config.yaml
d_model: 256
n_head: 4
head_dim: 64
norm_place: "pre"
qk_norm: false
tie_embeddings: true
init: "normal"
lr_mult_o: 1.5
beta1: 0.9
warmup_steps: 200
final_lr_fraction: 0.05
MLP neurons of a small language model. Each row is named by its layer, matrix (up: input weights) and neuron, and shows model dimensions 0-255. Each number is 128 + 24 x the weight over its row's rms, rounded and kept within 0 to 255. Numbers have three digits each.
After each neuron's rows, "fires on" lists the tokens most often at its 100 highest values on Wikipedia text that the model never trained on.

L2.up110:106162138147114149115123103103107112111134078130102125093123112129164152127130153147131141145121147125080144140166108123106091139082152097069109106167149158116133183120153107142156124110136142089133112104116113157174142097151144150107148146109112113123108139100138157143140116111146104106130147115165110133098136141105131092108150145136117073142162175123132095113105153139130124109126138115127109127103150129141144113124153151164163112126163153148156114161108136109146083131088119125162098097112126150102145152144155077131103126140148152122103102113140166128150114088130135120078116101144144149134142144163104090116078133132147138119170127167116124129122124155108191150147142125125086108117105121060201133147134091128114158095160134142126135100156121171084167155090131
fires on: "us", " Is", "eth", " She", "ather"

L2.up345:129109155157120153080113114136137121147103082108104130125135109095125133136090133149127120146132106088127142094118130106123133176110130108079156135151100136159130146120094118133112151138116103119125155157161122139134118128152113143139196151171137129124094124133124120104145136146122082140162095070136144113068146125118106147111137135111147112120099114110122123146173184140103150114059182111122130120105133104121175166108162112094136094141119144152111152158107188131134139176129133128126090155130089112136129123131103114116161105165091173136114134147116126140112113162123145121182148139161094151078125120126083104102133151128133115114169166155068153143111118127086154126129094092140129141118177134093132167141149142106162157121151139139130127126112102118130091122101104
fires on: " own", " public", "erson", " form", " rel"

L2.up792:158103166156113136106157146096102094121123095167108128130126140099152118129115124139147119163098132168147079112137116129141148148128170124188108141121083089110165106128133195147129112150140099107105144138135142133097144114125118144136131167149139156141133081160133141146124107169116161179168127166151097138127121155127130121116147107115143137152115102106133129116152096124138106130091118136133138109133127146172096106093146139136071133097121112121145105122093131102133151123103156117151090118127144152155186144123121110115106149156117162115150081131081089139113125114087141128165130122152095129109133138096155148123131099117103103182098143129121165117165134099097087124100194095114080092119143103101156165120125122141119181137147184131103175120112102127116143136125119
fires on: "rit", " Minist", "ic", "inist", ".S", "olog"

L2.up261:114131121157091121112140153134148133090108111126127133152060116129101136137136131155121139087109119134159108098153100135168129089092152140095145083151143179120091119114148094110158100109118127155127142144073105130144099107095089177139089155079134114130131124120174123135078157141102110099131132119151129123144168156113083139144133111108156125132110142119158099146123134157187136105120096154113091126141162114161149103146082133132146117156137149144157156128146115087139158116103156115096123114109079144148153138127125142130162131098118109145140136129124124190111139110089100143137108160136174104182148173096126161137157079144098121149129109129127153120150107135137135138104126140108155107103108111163139104118153138129173187126145102174135122098168120162141126129125117
fires on: "ument", " Film", " round", " season", " show", " event"

L2.up352:120110123156117137140069104127092148166163123107147122104140134171133128094128135089136107140106138128122119156116125095140123101163147155109144108109112134131106150136140114143103130120111130139118128135141120123121131116125128131087071160140130114125075094113149094127153136100172127126107133129094163114115195134092104103144115151086117146088172176112126151076152113132136168129129135120117123119138125132149132099151122148100104113131093054120098143102156088141146091121132101127127161139166086097116122162129172103110127140062136163113132137125122141153168135120160116087138126154126167147146129128129129158137141178174171111111131141159136120146160157119109147141156165127156085117160119142104112130160087137100137076167128141156182148110099077134109102136140134
fires on: "aus", "ip", " equ", "ien", "z", "iss"

L2.up640:124162143171145132101115126132120132131142143116148110148109110115101169135114098133120135170141153184123152106178112143113114105114134132100132149163137142186150133120100143075101109181152149104073125134100179100141109114165146126129132123142116134110119100157130133158152124175145088163157114148137153104153103110160058079168135139117127116132155136142135112094130146135152091095123178128099118128116107099109137124158171155119094100138116084145129162094127133123159098164114128126084122149138120126131177100090123093106089170086128102115112082126092131152130146132109139086143089104123148120142103110134165083173157132106112105130138117142124122122131120132160095117117132116096111161129145179135144114159181119142099136148105097122136135146124116146120126109158126
fires on: " fin", "inc", " ent", "ect", " qu"

L2.up1005:151134091135138074085153191121125124091140125109146146117126102136115111172102170159134113120144135124163138100104109151106111096148113138167141102135104176118097142123097144147106096144114117134129138150148156120088171156140097087138108135073133106102115096154147136135127132141110146189124116130111143127126106168094117114176116179146138158133149123166100106116100131143118153133123110150121147135133157115128097109147118108114089120133127115136117155126129100125107052131145148184088128130132149115146127198154115121164117139123116099119094146117147153088136104099126135109135150085116152131088166071134163099129121170122136174104153143120113119142109117159085158096112097127128158141129156194170107123147115115149114096114121106126144123128122104114116101145139132
fires on: " compet", " ad", " were", " June", " July"

L2.up953:139127210078143148135151157121106103125139124118088136151127203155110133137127127091102187114146102147115136114164138119094115115085113125143133143129139107176124132145082160145117163156160108133106120130098148123143151116184113133150097151147117131114118145144152117167160138136141128132150119142140125104129138139110129115191098128083124143100154134122152107126146084150164146089118170112106124156090093137128117159094134158140095143138094129150130121125112148120145135149151098133068124111125153099097121134108103099133144082143139149129148136101103123107110120088086127168117122089128130162117128105118142113157113155122060112126125117114151088121138119087115111106098098166122105107156164155145177114140112122170105159111126115165113117143102143094137172151116117
fires on: "'", "',", ":", "ec", " Count"

L2.up540:124133100137145143097089155202112162112178130127081148095146105155135090126119150149155121100142145110115106126165109150095058109143130096141087131129135126107130115128106099139101124126142125113118081172154143112137146110130074116140125129154155142087080155156145144144106095101124102133116139116108129128173098160118150146101145166141165130111161155130116129101168135123110138095127122166150101117152100112146151131135129108112116176089150153115137135103129110123170087125126120129099133134133111091103086099145079131123138147135112179122140138135145112151132114106122138134145123141105136130126125150111156098122148196077105094106133133140116183135141157133122130136101118108134177123105140093137157141136135184104126160117177093113159165118103105158119138158097166
fires on: " pro", " p", " do", " them", " me"

L2.up258:103132155144105153141102128125101115090104158134114128122164127213125110170095144141148113137123131142135059158149125169127126110083162154119165148137142170114148098168115149177172116159083075158114142138117130122126163143201113126092143133124117131112149142097119105155112115109118099101127116109130119136131159168092121105098142128133113133144124144115120136081137124132111152127088135149136081111114148096164138143163125130113112125146103138157163137110100108134140093125086126092124132130087138110132093111090117146130176126121125132141121147139113151144105175122131109152087147172159133097093134142121135114145095119109144141141086122146115144099106156121089118138102138155130143132114146086154181152123113128162101119141194105122093106108145174144119149106114110
fires on: " ind", "cl", "-d", "ust", " −"

L2.up675:131139117136124125119093095116140161120150133101111108131114158117103119137141132103133155128074099115093125141118097156115084102148121140098163144165162090129186125113139156163107121151166157163123143128138119138140114123093127128185118101153138119151112094123153138138101107100136130118141047120106136129142124128126127180112139110143151076071138159115157134132124094155127125111146125093129118139152098130127133149089106126135157128144164185111127110124136160105131095107086121093126142130143119155137120089128142129125137128137110135133099144112131104148095189136096135082151118178110133133121151151123127150130192138134111097135094126182162133150139136142150086135120162095146128137189160118151150131113143174108078125168129132167090124125097135179113108126090101
fires on: " W", " w", " which", "ab"

L2.up206:144146079107095111105201095125093169102126124117104119118059127128110136143157119119107131133119132084084170106139126129134082122111118168161128085123110135144158112145121097138119149126114111165131146084091169120137129097149099136148112120163130094089145102143136100151146159153089135116127103113098114154135190168114103109130155126154161153135105170106137160101099112116138152161082107165118141093166085102137139146102139150110132112141155115118134142135122140118156105117139118138163136120147145091155164142114138124117091113123106175116126118154113136163114178141124099164163177114123104102153108132155103082161152134141139169175127126140088162130151147083097138133129108142112105125110175136122121121129139138138140136129121104138132130148136098090160096126124151
fires on: "=", "ad", "ame", "ing", "og"

L2.up676:139152144104147081087162139135120160155111113132165142106136124114094128144169109142128126152094138117158138071123084153141115162113158085101118127087167109108052096146108062143156107098095139120161119112111143109132104139113116130119111099116096111131126135116109167134108127106117104145134136146073138163083115170170148122107156139127127085132136104116169164110129122143150104098180188130169135148112132152142126127123162139127124125130130107156155109125147130134087179168142110065100168132141112129118126101177121093148119132146134134162130129145122106116158081168102145164121131136144109159127134098129115140137109138148117123141100129149127152109110099140114150138159146124113109083109095094169123115136144125129154136175113165087124106160123105149131117125153141
fires on: ",", ";", " part", "imes"

L2.up289:110061114128105153123135096113157119116089164134126132107153114143143124125133119134113105114117155144119123138123135084104109111142146170121132130159135102115129147163188117146107171131129126116139100154139124162134159146129115181125102150107102137141110080082126100147071106086120113124142060130132093113106133120125137174117106137121150144140164118112135131145128117105135105098173122143110148178153159112131174152111109097149067116137117130143086158115130155122150125145122126130164090167086173158100087096163124167131107141138131150146104123174125177138078150127149127131130156135143113098115142109130125159178127128092123117102115134121126165098186120123157127141104151149131122132184102089145127153117137094126138118073160137129096149113118126124150130119137080
fires on: " in", " Med", " In", " Team", "ctor"

L2.up103:122102133091089147126129135072094092126189094078111101145113122161156126125138126115143136139129119114129178131139167122179117147132138102104147097088145168133091132145149126115084105166121136118107134122146138119109140115140106127105110067127124120133124088142124145100126154130140164123138146115133165111089138132117153122120115107122090183143106168149161130147174108131155138152132088119128080118087171182131111147138109105101118103123177137098137148137173148139129090088119132102104136157133100145144142150115161183122156139116085125136122123125134127153146115077135076130133154145110153106126133133100146182112116098131138148098074123133096164145144123169136115157114145146123080111122152105128123144088148157121155152108155153123110153108109151138173140092126115
fires on: "M", ",", " allow", " is", " be"

L2.up384:150113145098140122125152135124161133111144136132155139139114142068148096109172150131155073128151118106119105117117138123125080067152134114145146103137113115118149144146087116134160117075118131132152170148141107145091121131122133096151145126087175070147128112103075118137145147119115134128115083108163126103148089144098115129116118145159143131143113128159132147124146124132124118112108142138091133116157126180158127147138147164145151127158145099115120085136096140092135154158150145153109090104135078140078118121181157154140146135134140083156112124141119138111108122086159134161171083118133098136124102147138173151137144101131134106072116159166097150164150145139150099166093089093111122113148144161138154082107156129111114156151143110122116100141088151150118128138120171
fires on: " final", "rent", "inal", "resent", "ature"

L2.up730:108118145123105131148175171134152123111134115090136101124100092107155125156152154140114113114088125133081137140120138163147122138140183133135078152152140089100112141131128152140119120088100113069143164142110147099144103145158119127116128138126112129140091117140164132123131108114153186120135154108106168089085158101092161146175095119116104115108122111107160123127135131126133090117146162156152155133129153161122151137141154101128132132170126146139138094103114109089150114147120140109109099140144137136145107114082116142105150087105139124108163138157095125131123105132118094134107133132174131127154174170103118188098132177127104140148110139150122087132084135116101070125117161101139128174173127155115106102127148075126145135161189112123126109100125132097147164145100154
fires on: "ch", " appear", " match", " title", " ch", " as"

L2.up538:124105158089099133081138127091128086113116079140099124110115116117100118095147140140134135133120110148110131107113148093129111126098144127138156193110168123147154096142160130151116133137138090170092149156149137129123134138121134103152127131112125068114114116153128194144127125135089163103151098095130146104107114147127147111168153091125140138061135152148112146133148111135160085125146122146102084090151098129110111112160129129162057151140099182164078161157132173124153096158097146124113138128122191163158120145137109130153124125176141119141115171104136139138098141136150095133115136160126102113104144106147118142110146129117160109152121147126110148120166131143129139130102107062085124134157156122122118133113113131102162123153144129132114106140133164132154137080091119
fires on: " ind", "og", "ograph", " stat", "J"

L2.up507:143122121131136109124178093118072078141112134124128131111141129151097106137103081145149133116139174147182059119110113112148124164159114167121119173104118157148143118124088112131138101152123134110158119094121141114139141122132098128115080140135130098171154114102104121150140068097140130117161139189135120153067126138138138109097155133155080136165155098158128144120113087184128141143139152114076143117145112111114139105149123147118128145158138109181080147143166088161135156154147116152104119115128137132090133152159100169143082185131145145124131132132128136159156125099118097137132135131138092149167149140101103133143142106085152120090092177099117151118102149125129131149101128106128110107128146135143107132138127094131122115117150095101096117143161136110153115129107143
fires on: " p", " c", " J", " St", " R"

L2.up173:092171151164096094127097125137145088093127100156113119114177160093112131123148152165109111118146096113124130139131141111116148108111146138132128141119117106104171117148135075130119127108135149135146103119138107120152122088124126133131132135146120143120173134107101124131113130171152176125122124151138153146115135131144103098106143125107161181076114144142103174128159109112123105119102151124126095167129154104056181153106112108151125128114147126090114111120134138117106191130098106137156174138152115139143122081177088096096114134130133147107103159161127132121130171111123119185126064132120114099189098109160152166163147119124101145116139125154116159107101098136123169162105133123104131118124148115143115125145108115118138136127176152142104123102090170128107125087104173
fires on: "0", "\"", " known", " located", " used", "age"

L2.up233:113094137146111123100133158136130180112148142136138110108108144172128167128140105146133107156151119124138176149126118115113141080107129144124104126109072141113129138165098126166104146132081108144107100153157122141157187131165125138133164157148128145116107095123129132117137112154122144189152127137134099137153113105135108127126134146118140190121128095128120156120077118147121135094110116131108136138119120117119096179112157109081110149129141135120122125120086128103151122170147140134134127138081180119152132089135103118123111148158146163169111134102126143136068093122093171160147089112149118158167164120097141147150135166129121113161081102126103116140121103144165101100079076139129113163165135126081098138110161110162122129148162159148146138092087137121140088115109101
fires on: "-", "ian", "red", "ust", "ese"

L2.up1011:144150102126111144145170097140095152096106090141121151107142103134099115137079112155098135141115151084104109099174153086109126165115112123120111145154105098140118178151114129107130132123139105159134137135113123121129115110125169130132159160159099133092162114096104115149089117192149138172141136175141118122127088124120125096137143155127111114105123130141177118114122128139157150092143119101103142119131121132155138132099129105134101095159125167128093139108099124137102120172161106131136149108143131112177128121160111133134144128172176070143103144152140139100108107133088157090147083123164087135085120167109068131176118150158069137129142126118125128167150155132126121162125118146144108144153094130161134171152132126131141115081117161114150112140067098140145125135104131
fires on: "ett", " att", "On", " tra", " had", "t"

L2.up43:162123172109156108152148109174122105106109165145139111145107097114123113128133121087129101139123113159136092062120126112161124139146141130139176166161158122150141112080131096141154136105102121155118104129159111107123093156124095113130119140147124128143091093139151122099114121143161111111149119130156129209094108127123102180136164137098134114166138145146158113132143164114071134088146118141134118108120133132126110176121112133116108097163113177145100129078151137174080136125147096123146092123104167128139101079134128107147071166112105135132153120100174089105118154137099113152127135158083152158125134163173141116133129158105153124117121121108139142184112111123143085108115169114126158143161134151117120137133115148088168139108114113111139115154114128110139107126110122
fires on: " ev", "ce", "ze", " have", "fer", " se"

L2.up620:106113108163147081118122115081146133158128118143108127150160117145134151088117146119108159108108128132108087140128092161103121152107161126130119125156126116119096136138145076128079096122143174125103099086133105137162122106117104088097112122115146106143163121125168121079121148153139151137140118124112125143107133160110099162150142124172122129111119136166144144132164143170118137121133114121106083111155110141075127090134145094162162097099135099104148209141112136138109118086097133128093109100133094150158155118181167103115200092107093168125139151115083132148096136103126156148144129140128119141114170134159112153130138116129124170137122111169120146135155112146110140143071137131134116136125137112125193142140137132111110162124104144160094134115164122172141138108109124
fires on: " Air", "ost", " Best", " Gold", "os"